Part of a small language model's weights.
Size: width 192, 6.35M parameters.
Architecture: rotary positions, untied embeddings.
Training: a variant of Muon for these matrices, 284M tokens.
MLP neurons of a small language model. Each row is named by its layer, matrix (gate and up: input weights) and neuron, and shows model dimensions 0-63. Each number is 128 + 32 x the weight over its row's rms, rounded and kept within 0 to 255. A neuron's up and down rows have the sign that makes its largest values positive.
After each neuron's rows, "fires after" lists the tokens most often just before its 100 highest values on Wikipedia text that the model never trained on. A number after a token or word is its count.

L2.gate184 [ 90  59  92 106 115 115 109 153 122 100 190 153  93 102 168 134 113 162 108 122 142 126 190 199 136 153 107 146 128 140 193 113 121 165 131 156  80 124 103 195 127  74 123 122  76 169  99 131 105 126  61 147  85 126 144  57 117 126 118 140  75 153 151  98]
L2.up184 [165 163 108 106 127 118 169 101 141 119 154 125 108 100  79 155 129  90 130 107  89 154 153 188 150 161 176 165 159 139 126 151  87 138  97 170 105 172 104 162 153 155 121 100 166 166  85 110 128 128 149 113 102 118 142 175 149 112  74 154 148 165 103 150]
fires after: "=" 25, "===" 14, "r" 7, "k" 6, "b" 5, "in" 5

L5.gate252 [101 162  71 167 114 150 138 168 135  88 140  96 124 124 102 107 105 118 124  99 102 158 120 160 173 147 142 122 181  62  59  98  70 147 129 121  79 102 162 149  56 172 213 165 105 113 107 144 183 168  99 102 129  74  79 143  77 147 154  90 147  94 148 144]
L5.up252 [ 97 147 109 113 137 131 116 136 147 117 126 138 137  75  93 126 181 108 131  99 154 139 128 134 143 125 132  95 160 111 132 133 143 146 108 155  94 136 146 111 106 137 153 173 106 144  94  76 137 113  96 179 109  80 131 147  61 165 176 163 139 138 126 156]
fires after: " t" 16, " L" 14, " m" 9, " n" 8, " M" 7, " f" 7

L15.gate214 [ 71 195 119 128 103  77 175 114 107 130 108  71 126 175 117 124  65 136 141 151 126 157 109  88 129  49 124 145 103 153 127  83 103 105 122 147 164  85 141 186 155 153 113 128 116 147 127 136 151 127  99 145 188 135 123  96 162  79  88 170 144 159 145  88]
L15.up214 [196 174 149 111 164 139 122 120 132  77 143 179  78 194 117 110  97  97 170 135  48 130 166 112  75 101 116 136 154 161 116  56  82 109 142 102  90  86 146 170 135 130 120 114 119 109 141 140 120 133 136 175 162 155 139 126 136 129 136 162  87 191 144 131]
fires after: " M" 41, " m" 14, "ar" 4, "he" 4, "a" 4

L10.gate145 [102 118  98  92  97 122 107 120 223  73 131 121  99 102 105 100 114 113 192 110 100 101 144  86 163 167 120 115 106 153 176 129 172  56 137 146 140 171 144 106  67 122 142 130 154  64 150 122  88  60 145 115 139 148 145 123 119  94 106 152 101 191 123 180]
L10.up145 [115 139 105 148 148 117 110 147  90  85  77  97 150 128 205  95 139 179 176 114 115 122  83 125 156 116 155  84 146  84  87 113 117 155 107  88 168  70  84  97  78 105 102 127 149 100 132  95 125 120 135 138 135 131 168  75 123 187 156 133 119  86  74 149]
fires after: " S" 40, " s" 17, "ing" 12, "og" 7, "g" 4, "n" 4

L7.gate94 [155 135  62 141 142 107 133 112 116  80 123 146 155 130 169 169 208 165 147 141 159 127  63 160 150 158 136 103 145  53  54 147 147  90 205 108 169 175 116 124 155 120 126  92 122 129  86 127 169 125 104 122 143  93 130 113 149 143 109 116 127 213 141 136]
L7.up94 [111 129 176  88 104 165 150  87 115 127 138  74 149 107 133 114 149 155 155 171  93 207 166 151  79  76  63 215 148  99 166 125 192  87  43 122 126  81 115 135 113  93 152 153 149 112  82 119 149 105 133 161 171  38 160 126 130 106 101 144 152 113 134 101]
fires after: " al" 62, "r" 8, " the" 8, " The" 8, "ra" 6

L3.gate345 [112 141 153 154 155 123  90  97 134 149 123 153  73 122 145 136  96 116 138 117 115 129 151 125 143 125 200 127 106 135 130 185 181 121 123 117  96 200 128 105 101 162 128 129 106 101  49 149 169 127  74 117 170 155 103  80 103 142 139 165 150 188  90 159]
L3.up345 [134  80 145 146 121 160 141  96 107  85 127  96 193  73 132 181 173 173 140 101  84  90 168 184 153  99 153 125 154 106 155 124 102  80 168  93  89 101 178 102 128  90 117 124 152 159 155 133 161 124 116 150  64 175 149 167 132 126 141  92 155 137  99 115]
fires after: " |\n" 72, "s" 4

L4.gate201 [156 138 139 180 121 155 147  76  79 124 161  88 184 158 187  74 104 193 100 136 154 120 161  97 115  66 106 115 107 104 115 134 124 117 125 139 121 158 151 141 148 109 169 123 144  81 171 163 121 180  57  78  82  60 149  69 146 156 133 137  79 114 142 167]
L4.up201 [143 150 135 175 144 115 110  83  75 164 164 116 123 138 153 159 147 210  88 164 167 154 102 121 132  70 117 121 117 141 130 144 136 149  96 105 176 136 191 117  55 128 156 131 172 109 142 128  87 121  74 149  92  91 190 160 113 142 103  88 127  84 134 156]
fires after: "or" 33, "s" 15, " " 12, " s" 8, "r" 7, "res" 6

L10.gate183 [102 129  99  99 182 101 128 149 107  39 109 141  98 108 146 146 125  98 105  90  58 126  93 127 147 103 127 148  58 169 182 142  98 116  97 123 132  98 155 106 123 125 122 177 136  96 107  73 180  61  78 113 160 102 166 204 133 180 111 146  98 119 119 111]
L10.up183 [167 208  95 111 168 154 131 161 126 118 111 146 130 169 184 150 132 106 149 143 152  81  99 123  49 122 140  86 103 171 166 144 161  54 119 105 157 123 123  97 126 125 144 197  93 103  89 147 125  82  96 124 178  98 193 111 141 124  86 128 141 159  61 100]
fires after: "a" 33, "k" 10, " K" 10, " in" 7, "en" 4, "r" 4

L7.gate7 [ 74 107 158 110 129  93  93 148 110 171 154  92 143 153 150 165  87  76 115 117 143 113  67 127 116 123 127 113 120 161  70 182 103 155  88 153 130  96 152 125 133 165 129 165 116 163  91 106 109 150 131 144 167 128 101 167 107 162 126  99 116 103 121 130]
L7.up7 [127 113 140  98 148  91 136 117 147 136 135  81 107 140  79 153  88  67 126 133 105 121 144 116 124 101 134 121 133 130  81 165 141  95 143 176 116 113 144 122 116 100  80 128 165 153  92  86  76 134  77 118 105 188 111 135  82 117 158 130 100 124 153 138]
fires after: " N" 32, " M" 8, " n" 6, "om" 5, "l" 5

L11.gate237 [107 161 167 135 115 142 111 151  82 138 103 111  81 168 184  92 112  66  50  98  99 130 177  95 103  89 181 119 103  98 186  81  80 168 106 125 129 167  89 122  85 104 152 121 138 151 151 116 130 121 126 139 108 116 147  87 142 101 157 155 129 178  78 117]
L11.up237 [137 153 140 137 188  72  98 136 125 112 104 102 131 190 183 148 218 128 153  72 139 184 138  99 178 133 165 137 141 154 191 163 136 148  93 150  85 130 110 102 104 143 100 193 167 134 120 103 124  64 171  98 172 179 145  97  84 165  89 168 140 167 160 129]
fires after: " a" 24, "c" 12, "r" 10, "og" 10, "a" 10, "f" 8

L13.gate140 [ 85 120  91 148 144 135  98 117 155 163 138 168 138 161 140 102 133  84 129 118 147 187 100 133 161 135 110 154 140 200  91 103 122 164 131 119  81 130 114 119 103 208 128 133 134 150 110 150 179  88  78 121 156 100 104 142 144 161  76 115 104  85 128 104]
L13.up140 [ 99 181  91 128 111  96 147 111 162 157 135 121 162 124 177 128 122  92 111 134 169 152 150  94 160  81  83  83 121 186 126  31 109 168 133 119 135  65  78 136  83 148 104 132 156 147 135 192 151 138 162 164  86  49 128 138  84 189 138 140 155 143 114 174]
fires after: "o" 31, " a" 21, "in" 5

L7.gate37 [104 131  51 174 144 136 130 137 144  87 104 142  77 119 158 139  93 147 164 174 142  98  69 133 106  87 119 129 103 157 174  66 127  95 139 136  63 104 131 193 155  98 160 150 156  90 115 126 138 105 194 179 124  87 169  90 136 135 170 139  95 119 157  87]
L7.up37 [156 165 127  95 149 165 144 152 173 108  84 148 107  99 103 120 136 106 159 134 133  82 110 131 113 125 123  83 178  99 140 133  68 118 142 117 108 104 158 199 157  82 147 107 122  92 152 107 114 105 152 157  67 133 146  73 111 150 108 143 113  84 128 163]
fires after: " m" 53, " M" 28, "r" 5, "ac" 4

L13.gate149 [ 87 112 134 142 115 157 150 147 198  87 109 107 154 145 102  71 151  91 126 183 156  81 170 110 151  71 126 161  69  85 142  75 156 119 153 192  82 177 145 117 166 179 104 154 139 179  92  80 102  80 116 107 136  95 113 106 110 112 143 116 166 126 122  84]
L13.up149 [ 68 146  97 152 132 136  95 162  98  98 158 139 159 184 152 154 147 161  96 114 133 112 113 148 183 173 182 146 124 120 164 119 129 144 159 131  97  72 151  65 113 182 117 157  96 149 120 129  87  89 143 143 112 124 175 117 117 133 110  38  96  74 122 179]
fires after: "p" 29, " R" 9, " s" 8, "ec" 7, "y" 5

L3.gate86 [115 149 178  86  49 151 107 157 117 173 149 137 158 213 127 183 141 114  73 120 128  78 191 190 130  94 153 138  82 113 128 132 118 171 114 104  99 155 106 145  68  86 155 142 150 134 154 151 163 155  99 133 164 160 185 126 150 157 111 103 166 105  97 145]
L3.up86 [155 165  92  99  76 138 113 122 127 111 181 129  93 109 103 141 178 116 119 158 139 118 140 172 135 117 116  86  94 173 146 102 133 134 142 161 154 177 131  99  92 115 136 138 157  98 137 132 143 129  86  97 172  81 107 136 151 102 172 173 102 163 119 159]
fires after: ".\n\n" 50, "\n\n" 21, " a" 11, "un" 7

L10.gate320 [119 138 140 196 204  98  89 138 159 119  73  97 171 120 146 133 116  77 106  91 118  99 143 151 166 183 151 140 102 134 120 168 118 124  91  58 113 144 138 138 132 119 164 131  96 125 219  89 145 134 162 104 106 142 181 180 111 180  94 139  81 173 112 135]
L10.up320 [166  76 133  88 180 150 152 118 133 154 111 124 110 108 137 126  87  93 153 144  86 148 110 132 182 131  98 132  70 118 140  98 134 133 123 140 140  83  99  85  74  91  96 195 180 154 142 120  99 125 109  82 128 131 115 157 101 128 183 114  83 148 182 114]
fires after: "ab" 15, "i" 14, "er" 12, "or" 12, "ran" 7, "ch" 6

L4.gate353 [119 132 107 164 179 153 124 122 150 144  83 147 169 163 179  82 169 128 125 106 151 185 147 102  91 132 109 115 115 160  85 155  84 153 172 133 113 114  95 170 105 140 117 144  90 116 113 108 156 107 118 135  94 174 149 179 136 101 159 116 172 110  26 134]
L4.up353 [141 147 196 205 109 109 156 131 111 102 123 166 164 145 140  93 119 120 106 141 126 205 160 166 145 113 166 119 120 115 126 127  96 117 152 155 104 168 174 150 102 164 168 168 121 189 129 106 126  81 164 154 108 129 150 116 148 156 119 123 176 119  82 135]
fires after: " " 33, " the" 10, "," 7, "." 7, " in" 5, " |" 5

L13.gate242 [ 46  79 143  53 170 103 181 103 171 115 157 141 113 156  97 147 135  81 153  90  65 207 145 174 147 123 150 175 100 138 173 137  63 178 123 146  95 169 151 123 107 160 156 172 135 107 152 101 114  89 117 167 142 161 107  94 156 116 172 155 105 153  70 137]
L13.up242 [145 194 143 219 121 116 173 129 131 123  86 122  74 126 190 151 154 153 133 149 149 214 167 108 128 123 123 120 133 139 107 185  78 106 134 141 132 131 127 184 129 132  78 126  93 167 117  77 172 127 151 135  80 139 143 149 126 124 111 105 130 103 159 146]
fires after: "," 14, "a" 13, "k" 10, "ew" 7, "th" 7, "." 6

L7.gate84 [113 107  95 156 112 145 131 174 117 127 128 161 170 113  94 140  75 102 100 109 105 170 197 154 122 143  98  86 156 126 155 135 144 170 180 174 118 144 163 165 126  95  97 118 127  72 175 152 126  45  91 120  77 139 150 156 120 137  73 124 145 109 100 113]
L7.up84 [114 188  43  89  96 168  94 167 119 112 105 137 108 130 118 139 140 156 109  95 150 115 133 170 124 165 150 128 147 121 138 134  79 142  92 138 107 116 169 155 176 113  90  81 146  88 132 124  77 137  69 115  97  80 112 179  99  84 123  99 113 148  78  94]
fires after: "," 15, "c" 13, "r" 11, "b" 6, "d" 5, "o" 4

L5.gate65 [128 112  96 161 123 111 112 104 107 168 208 165 119 106 180 203  83  49 127  94 121 110 115 126 113 139 127  90 129 135  88  94 167 181 117  71 112 126 111  95 126 136 103 207 129 160 140 115  97 162 118 128  51 136 102 110 112 158 140 166 156 145 129 104]
L5.up65 [114  83 110 167 146  71 102 184  69 153  92 154 181 117  75 181  97 122 172  63 156  97  87 123  94 122 120 136 145 138 116 125  81 159 135 133 188 164  95 120 158 118 103 114 191 171 129 151  88 213 133 133 119 181 102 102  83 148 155 190  94 140 101 138]
fires after: "ec" 24, " E" 13, "om" 11, "ra" 6, " M" 5

L5.gate12 [ 74  91 178 107 110 107 121 174  74 141 142  83  97 147 123 110 104 117 148 116 157 122 200 170  60 130  82 154 125 176 174  90 102 159  83 133 130 158 157 100 125 141 100 166 149 123 153 143 160 150 106 127  84 114 158 169 139 156 142  76 138 153 112 148]
L5.up12 [101 132 146  92  98 147  89 132 121 131 120 113 134  87 110  59 159  79 123 124 124 156 152 168 115  89 102 125 135 132 166 109 103 121  76 120 178 160 102 115 108 114 126  81 149  48 130 120 133 157 145  95 151 107 147 170 107 181 155 124 180 175  53 159]
fires after: " A" 27, " (" 14, "A" 8, ".\n\n" 7, "-" 6, " a" 5

L4.gate355 [101 131  86  60 159 132 131  97 107 191 112 146 130 124 150 162 151 142 159 168 196 110 108 153  76 122 128  95 136  84 141 129 128 136 166  85 145 131 108 156 104  77 167 181 156  47 162 110 104 102 120 146 153 103  73 154 121  85 167 134 152 175 112 162]
L4.up355 [153 145 205 106 120  77 131 151 121 149 162 172 138 122 109  80 115 114 106 102 160 118 110 112  85 117 151 120 150 151 215  79 126 147 132 138 159  92 106 131 121 166 168 148 178 160 129 149 143 140 126 130 137  90  99 121 105  99 145  72 163  94 119 139]
fires after: " t" 21, " T" 16, "ar" 10, "ity" 8, " l" 7, "art" 6

L14.gate371 [ 55  86 142 132  92  75 199 129  77 155 154 119 143 123  80 188  58 138 124 135 156 100 141 118 141 156  95  51 109 120  90 175 142 120 158 161 114 138 174  93 145 127  77 120 166  75 134  82 164 145 122 170  85 113  65  98 128  90 106 165  86 101 151 148]
L14.up371 [ 96  70  71 121  82 150 112  97 110  91  50  99  92 116 113 163  75 106 138 160  86 123  79 167 137 136 115 196 133 122 119 152 100 173 141 104 140 167  84 119 155 137  68 162  90 131  82 141 128  90  88 130 117  64 110 120 123  89 133 139 109  57 148 125]
fires after: " M" 17, " m" 16, " N" 15, " w" 13, "n" 6

L5.gate121 [136  92 104 143  62 158  93  97 145  74 104  75 106 127 131 176 115 163 176 129 146  96 201  85 105 175 158 156  86 127 114  73 125 190 111 186 130 198 121 149 121 124  96 190 136 145 144  99 157 120 114 149 110  89 100 132  91 148 127 155 110 169 147 119]
L5.up121 [160 129  93 121 154 110 134 104  94 164 120  80 136 141 167 181 121 139  86 138 103 140 109 147 179  92 140  98 139 134 125 109  92 147 131 145 147  67  98  91 118 115 124 189 104 147 195 142 133  63 103 166  91  79 200 150 123 158 130  82 144  97  93 135]
fires after: " s" 43, " S" 41, "S" 7

L11.gate65 [107 181 132 193 108 160 124 114  68 125  93  75 173  76  93 125 107 100 133  61 142 156 143  79 142 117 145 152 119 112 161 147 117  80 139 152  74 187 188 107 117 159 102 101 115 119  74 149 134 143 175 122 101 156  88 184 101 185 165 132 144  96 111 103]
L11.up65 [117 155 138  89 127 153  94 117  91 147 157 137 165  86 143 165  88  92  75 104 112  88 180 129 134 145 152  95 100  79  66 156 129 139 142 120 101 176 140 138 113 113 139 103 110 139 108 159 130 181 148 156  92 142 144 147 141 139 164 116 155  71  85  93]
fires after: "c" 18, "as" 13, "\n" 8, " f" 7, "-" 6, "and" 6

L10.gate232 [157 128 150 131 143 140  89 101 134 122 143 142  89  77 177 148 158 116  83  91 106 120 123  99  94  86 132  79 114 131 156  92 194  60 117 192  68 126 101 152 159 186 118 147 109 155 136 137  76  72  87 154 142 135  98  98 120  85 186 141  83 183 118 160]
L10.up232 [190 146 160 129 101 166 137  59 188  71 111  81 153 131 164 127 181 200 143  82 132 171 136 137  73 136  87 153 151 143 148 136 122  99 130 108 131 120 149 100 144  88 169  87 102 164 162 161 115 159 165 134 122  77  89 130 135 187 111  94 163 149 176  69]
fires after: " t" 25, " T" 12, "p" 11, "s" 4, "0" 4

L9.gate115 [179  81 164 145 140 113 153 112 159 178  69 188 164 169 161 112  86 132 105 129 115 105 103  89 145 137 174 105 124 141 128 112 177 155 129 138 155 137 153 134  89 172  89  17 130 138  90  64 190  99 144 142 113  83 145 120  66 105 144 163 206  85 127 147]
L9.up115 [138  81  97 112 172  80 114 166 164 103  70 148 143  83 133 102 103 107  89 114 160 141 143 102  72 158  95 102 159 123 111 115  91 111 105 133 135 160  97 156 116 147 138 110 162 150 173 184 105 173 188  59  86 137 126 105  99 156 139 107 141 150 169 100]
fires after: "t" 29, "or" 18, "un" 16, "s" 8, " H" 4, "ur" 4

L7.gate213 [ 88 189 200 138  94  85 108 134 115  98 141 106 120 208 131  97 142 131 130 143 102 141 125 127 106  81 153 107 144 145 101 108 107 168 127 106 119  87 106 165 158  91 131 132 152 156 115  93 153  87 154  97 144 106 118 135 109 161 135  94 121 102 146 143]
L7.up213 [102 151 175 126 108 116 114 120 176 106  87 189 181 201 141 169 131  79 122 185 117  95 168 133 138 116 103 135 121 163 148 114 167  93  82 130 202  99 162 133 210  76 180 155 170 172 170 130 158  97 162  84 104 121 114 121 123 148 126 117  95 150 161 115]
fires after: " h" 39, "l" 12, "e" 6, "p" 6, "ver" 6

L16.gate322 [138 130 100 179 155 119 130 133 130 122 200 115 112 129 106 139 183  62 128 140  69 121 120 127  80 175 127 132  94 102 172 120 116 114 109  92 114 136 128 138 153 101 102 119 146 117 134  82 117 150 126 159 177  95 110 177 102 114 128 170 100  96 143 132]
L16.up322 [ 96  91 111  77 166 114  88  79 175  98 128 142 157 111 187 102 160  70 153 128 160 149  71  80 108 137 121 175 159 146 110 118 104  36 122 131 145 109  93  86 129  86 144 125 168 123 135 123 100 108 145 111 101 150 164 129 117 123  93 127 135 123 112  82]
fires after: "g" 39, "u" 9, "1" 9, "b" 8, "i" 8, "an" 4

L2.gate102 [164 138 101  94 126 102  95 153  96 177 143  99  94 109 166  88 165 107 160  62 112 114 135 124 132 121 169 118 176  93 123 179 108 149 152 146  93 113 110  81 103 125 108  92  42  78 141 117 124  95  94 104 112  72  94 152 130 110 125 106 139  63 168  71]
L2.up102 [168  86 105  97 134 132 165 145  83 221 102 125 125 121 115 118  97 147 104  58  91 101 130 103 122 133 185 138 150  67 133  89  84 104 174 104 127  91  98 108  82 171 163 102 115 119 155  87 117 128 147  85 133  98 116 118 144 122 184 117 163  68 130 121]
fires after: "il" 17, "o" 16, "i" 16, "he" 10, "l" 8

L6.gate297 [ 57 127 112 135 109 162 117 130 113 106 156 164 102 111 165 154  87 108  79 167 102 174 166 110 125 129 134 119 127 198 105  67  93 145 138 117  64  91  76 128 130 160 221 129 115 169 185 111 126  64 200 117 137 105 115 145 142 147 154  94 129 134 145  85]
L6.up297 [ 84 121 142  79 158 170 197 125 232 160 174 176 184 147 154 168 111  73  91 145 142 145 164 106  82 123 151 161 129 106  94 162 132  94  92  92 163 159 143 124 142 137  99 115 102  96 163 109  98  70 178 205 100 134  88  85 156 146 140  98 110  98 148 118]
fires after: " M" 21, " m" 18, "m" 10, "ol" 8, " n" 7, "am" 6

L2.gate85 [123 122  99 135 106 148 107 141  91  94 149 108 118  89 161 133 117 131  92 156 135 132 132 131 147 105 132  91 114 181 196 149 151  96  94 136 132 142 147  67 130 102 130 100 120 151 144  91 110 120 109 164 126  93 206 127 143 103 119 159 177 162  53  94]
L2.up85 [ 91 154 135 105 116 168 129  98 128 172  96 120 134 104 168  95 174 113 149  94 150 136 116 154 100 164 143  83  97  99 162 153 141 123  84 161 129 132 169 107 165 113 105 164 102 144 156  93 121  91 106  81 123 145 187 193 126 115  64 193 179 153 122  87]
fires after: "r" 22, " b" 22, "a" 7, " " 7, "l" 7, "an" 6

L14.gate292 [102 120 128  88 110 136 178 134  83 112 117 145 190 197 150  62 106 121  53 149  96 111 114 167 135 156  82 128  93 163 147 145  88 154 129 132 152  83 142 109 114 139 129 172 197  99 118 158 145  82 209  96 105 141  82 117 156 114 127 158 146  79 134 122]
L14.up292 [137 189 122 177 131 125 113 125 172  84  92 148 116 131 115 136  88  98  70 145 134  88 134 158  91 128 144 150 109 180 103 139 151 207  94 101 115 125 151 130 154 146 127 176 121 171 124 125 102  79 167  93 119 152 199 103 130 136 124 120 121 156 148 185]
fires after: "is" 14, "i" 14, "ec" 12, "p" 11, "res" 10, "e" 8

L10.gate270 [ 78  60  81 143 158 149  95 131 113 101 119 144  93 176 118 154 140 104 123  75 136 139  72 150  87 119  73 122 194 158  90 131 116 134  99 106  95 106 154  98 133 120 143  79 114 146 117 146 121 111 154 123 166 107 101 107 179 173  82  77 181 108  99 123]
L10.up270 [ 97 178 119 131 172 120  97 144 137  83 138 153 193 105 173 139 141 114 104  98 122 155  61 117 153 128  86 142 109 140 131  84  85 102 135 184 133 122 179  92 130 126 160 154 141 127  90 137  93 149 147 110 158 127  97 131 115  81 100 133 131 146  53 143]
fires after: " F" 18, " f" 16, "f" 9, " g" 9, "l" 6, "in" 5

L2.gate381 [163 134  49 107  82  99  93 126 127  93 146 143  92 136  61 153 112  95 130  63 130 147 119 173 162 101 114 165 156 162 108  76 133 128 184 139  70 107  85 163  76 121  86 112 173 133  80 168 108 124 141 152 178 106  84 137 155 145 124  87  79 156 162 137]
L2.up381 [134 127  75 150 102 135 104 167 114  96 132  79 148 121  94 123 112  46 119 113 170 113 123 162 167  92 103 135 119 194 118  86 122  95 189  91 123  77 133 127  75  81  52 121 117 129  90 152  92  97 123 131  96 140 125 146  92  87 138  95 149 118 121 137]
fires after: "." 30, ".\n\n" 12, "==" 9, " a" 6, " \"" 4, " the" 4

L10.gate159 [120  74 127 102  85 152 112 118 123 146 136 159 102  86  95 150 119 128 101 110 132  85 111 131 134 130 139 150 146 159 177 124 197 115 142 210 168 126 150  97 100 147  97  87 119 138 144  67 137 109 133 129  71  84 167 119 145  71  86 145  99 143 162 128]
L10.up159 [101 123 134 173 121 144 112 153 106 134  83 131 146 142 118 211 159 136  91 131 129 139  55 131 125 122 129 169 163 179 100 113 149 115 175 125 160 123 138  99 106 159 117 117 168 193 139 145  76 116 129 172  85  60 178 147 169  89 135 136 119 161 171 109]
fires after: " the" 25, " m" 12, " in" 12, " s" 8, "n" 4

L9.gate93 [133 167 116 128  30 116 158  84 152 102  92 103 125 143 104 140 184 107 124 106 129 140  74  86 181 125 158 118 164  59 136 137 156 121 108  94 126 130  86 139 126 125 115 107 173 124 188 189 157  70 119 110 118   7 107 130 175 123 117  86 171 113 111  95]
L9.up93 [107 127 198 137 118 158 154 123 154 108  97 127 129 166  98 133 119 164 186 138 187 180 100 107 150 126 129  71 167 117 110 140 137 151  91 125 112 150 126 144 173 146 124 156 139 193  48 178 140  84 152 139 151 101  93 120  75 173  88 164 117 146 143 116]
fires after: "n" 14, "al" 11, " n" 11, " a" 9, "t" 8, " Y" 6

L9.gate300 [116  82  94 112 166 147 123 124 131  96 120 185 122 121 172 117 175  89 148 145 111 131 123  95 170  86 115  84  79 190 136 109 142 136  79 163 174 122 147 134 182  83  85  73 143 112  80 163 124 125 156 120  78 114 162 134 119 134 119 205  90 102 128  58]
L9.up300 [147 112 105 152 160 141 135 163 147 127  73 137  88  58 107  89 206  72 108 110 125 109 166 149 125 137  94 133 137 150 134 107 128  87  90 155  65 175 134  84 140 125  32 131  70 158 116 121  94 102 179 105 105 135 116 154  97 147 125 163 123 132 138 146]
fires after: "p" 26, "l" 15, "v" 6, "an" 5, "al" 5, "or" 4

L13.gate292 [116  91  52 105  89 135 169  88 131 120 162 136 125 114 104 129 104 171 123 118 139 125 135 158 104 143 155  91 123 128 199 107 150 128 191 123 139 120 163 146 146 112 148  93 164 136  90 195 126  74 111 142 171  84 125 194  94 107 135 134 179 142  63 148]
L13.up292 [170 145 164 106  81 165 117 127 116 120 159 164 147 135  28 147 112 105 140  87 172 137 118 117  70 152  81 123 122 150 140  62 189 177 108 148 147 150 187  71  96 126  74 142  99 165 102 156 186 117  73 101 138 133 124 109  65 128 107 160 155  78 163 176]
fires after: " m" 19, " s" 15, " g" 11, " T" 7, " t" 7, "t" 6

L9.gate222 [136 220 129 121 131 132  90 133  91 121 152 190 116 137 157 156 128 104  99 144 133  84 183  91 103 174 164 140 106 101 239 118 105  96  66 139 117 157 135 115 142 147 140 123 111 139 132 158 153 169  98 129 193 144 120  76 130 154 162 148 119 125 109 155]
L9.up222 [168 151  95  94 146 170 145  56 189  76 124 131 126  59 142 124 141 111  99 195 123 120 127  66 201 130 180  42 109 133 121 135 132 137 173 108  80  88 116  84 106 156  78 127 137 113 116 149 132 137 102 118 164 151 146 136 150  78 168  99 107 136 103  97]
fires after: " " 43, "il" 9, "ers" 8, "s" 7, "t" 6, "-" 5

L6.gate259 [122 147 131  99 129 177 136 183  88  99  86  59 116 117 171 129 135 137  76 130 137  68  81 142  90 143 105  84 167 111 139 183 136  51 144 186 141 167 146  63  81 137  76 124 105 162 170 118 100 147 141 129  93 112 181 145 132  80 182 142 126 134  88  90]
L6.up259 [143 122 133  90 163 174 159 144 120 140 155  99 157 107 180  87  73 116  91 133  92 136 170 112 170 135 198 125 147  69 131 142 118 120 135 115 124 132 169 107 127 121 103 150 139 166 186  72  85 161 104 113 144  89 134 112 151 181 204 132 136 127 109 122]
fires after: "il" 19, "ac" 14, " I" 8, "l" 8, "ec" 6, "ic" 4

L9.gate177 [101  98 143 174  81 188 109 158 177 112 141 107 142 153 143 129 132  97 151 139 172 119  94 160 189  97 162 155 157 119  98 114 144 151 158 158 101 155  67 144  89 150 150 168 151 181 201 120 160  83 132 110 139 128 100  90  80 179 164 142 157 105 127  48]
L9.up177 [176 160  94 115  79 119 137 131 159  82 118 122 112  99 112 193 169 159 106  96 168 143 133 128 161 116 107 141 138 119  72 152 179 132  67  96  83 165 174 116 122 129 151 134 155 192 129 135  83 177 138 166 195 137 111 158 128 159 140 105 119 136 125 120]
fires after: " n" 18, " N" 16, " h" 15, "e" 9, "N" 9, " Y" 7

L6.gate23 [125 115 111 152 123 148 123 149 160 119 184 167 213  66 102 151  86 160 154 166 130 117 101 100  69 106  95 145 190  52 116 116 176 160 171 122  85 176 129  86 100 115 179 211  98 117 110  96 174 198  97 183 144  91 150 107 109 102 121 137 110 159 131  86]
L6.up23 [ 58 114 128 130 136 172 119 165 149  98 168 161 174  79 123 117  73 147 164 110 144 179  97 114  66 116 108 143 173  49 118 104 145 105 125 162  74 206 127 132 134 100 175 166 126  77 138 102 130 152 105 172 158 110 121  79 109 140 150 130 111 137 163 123]
fires after: " v" 18, "h" 12, " m" 10, "p" 9, " M" 8, " L" 8

L2.gate203 [ 77  92  64 151  76 172 140 128 110 130 139 136 126 148 143 159 128 121 150 127 135 113  52 114 124 144 118 130 116 121 119 130 166 109 129 153 147 163 164  76 147 179 163  94  98 159 115  58  95 135 135 110 148 144 131 173  81 101 138 182  73 123  74 123]
L2.up203 [ 64 107  73 133  79 169  90  74 131 126 134 153 114 115 156 136  93  63 143 145 107 155 116 163 133 172 120  99 114 137  72 108 133  87 139 147  50 105 189  94 143 106 134 159 117 128  69  73 127 133 127 119 139 151 142 229 138  99 126 184 111 100  40 157]
fires after: " " 25, " t" 19, "\n\n" 18, "is" 5, "\n" 5, " b" 5

L4.gate134 [116 116  51 140  84 146 172 152  72  87  83 119 120 117 156  70 181 159 103 105 142  88 114 123 124 248 164 184 119 121 154 139 132  96 113 162  98 129 155 120 116 114 157 148 166 171 126 116  94 117 133 157 129 170 166 172 113  91 155 163 117 167 138 132]
L4.up134 [119 153 168 132 191 115 106  97 148 176 110 131 114 106  51  86 159 108 138 116 100 160  84 158 119 162  89 119 175 128 105 170  92  15 108 176 141 108  96 140 116  94 150 172 161  59 122 145  85 117 146 110 144  83 147 204 113 122 134 109 140 111 149 137]
fires after: "p" 38, "b" 9, "at" 7, " J" 7, "od" 6, "i" 5

L9.gate294 [105 105 168 117 136 139 133 154 121 111  92 171 140 176 174 100  81 152 134  55  79  76 127 108 109 139 130 176 140 133  92 116 131 163 165 113 155  62 127  80 135 123 136  94 172 119  53 126 174 128 113 134 206  92 129 160  99 107 112  98 195  91  68  80]
L9.up294 [130 160 181 162 175  71 125 171 155 120 132 147  92 128 127  85  95 119 137  66  84 104 139 174 140 150 155  88 125 188  62  76  81 149 140 124 150 130 117 110  88 120  56  99 128  87  79  97 109 153 103 108  73 129 152 148 118 111  95 123 124 112 119 138]
fires after: "b" 44, "ou" 14, "un" 9, "i" 5, "ur" 5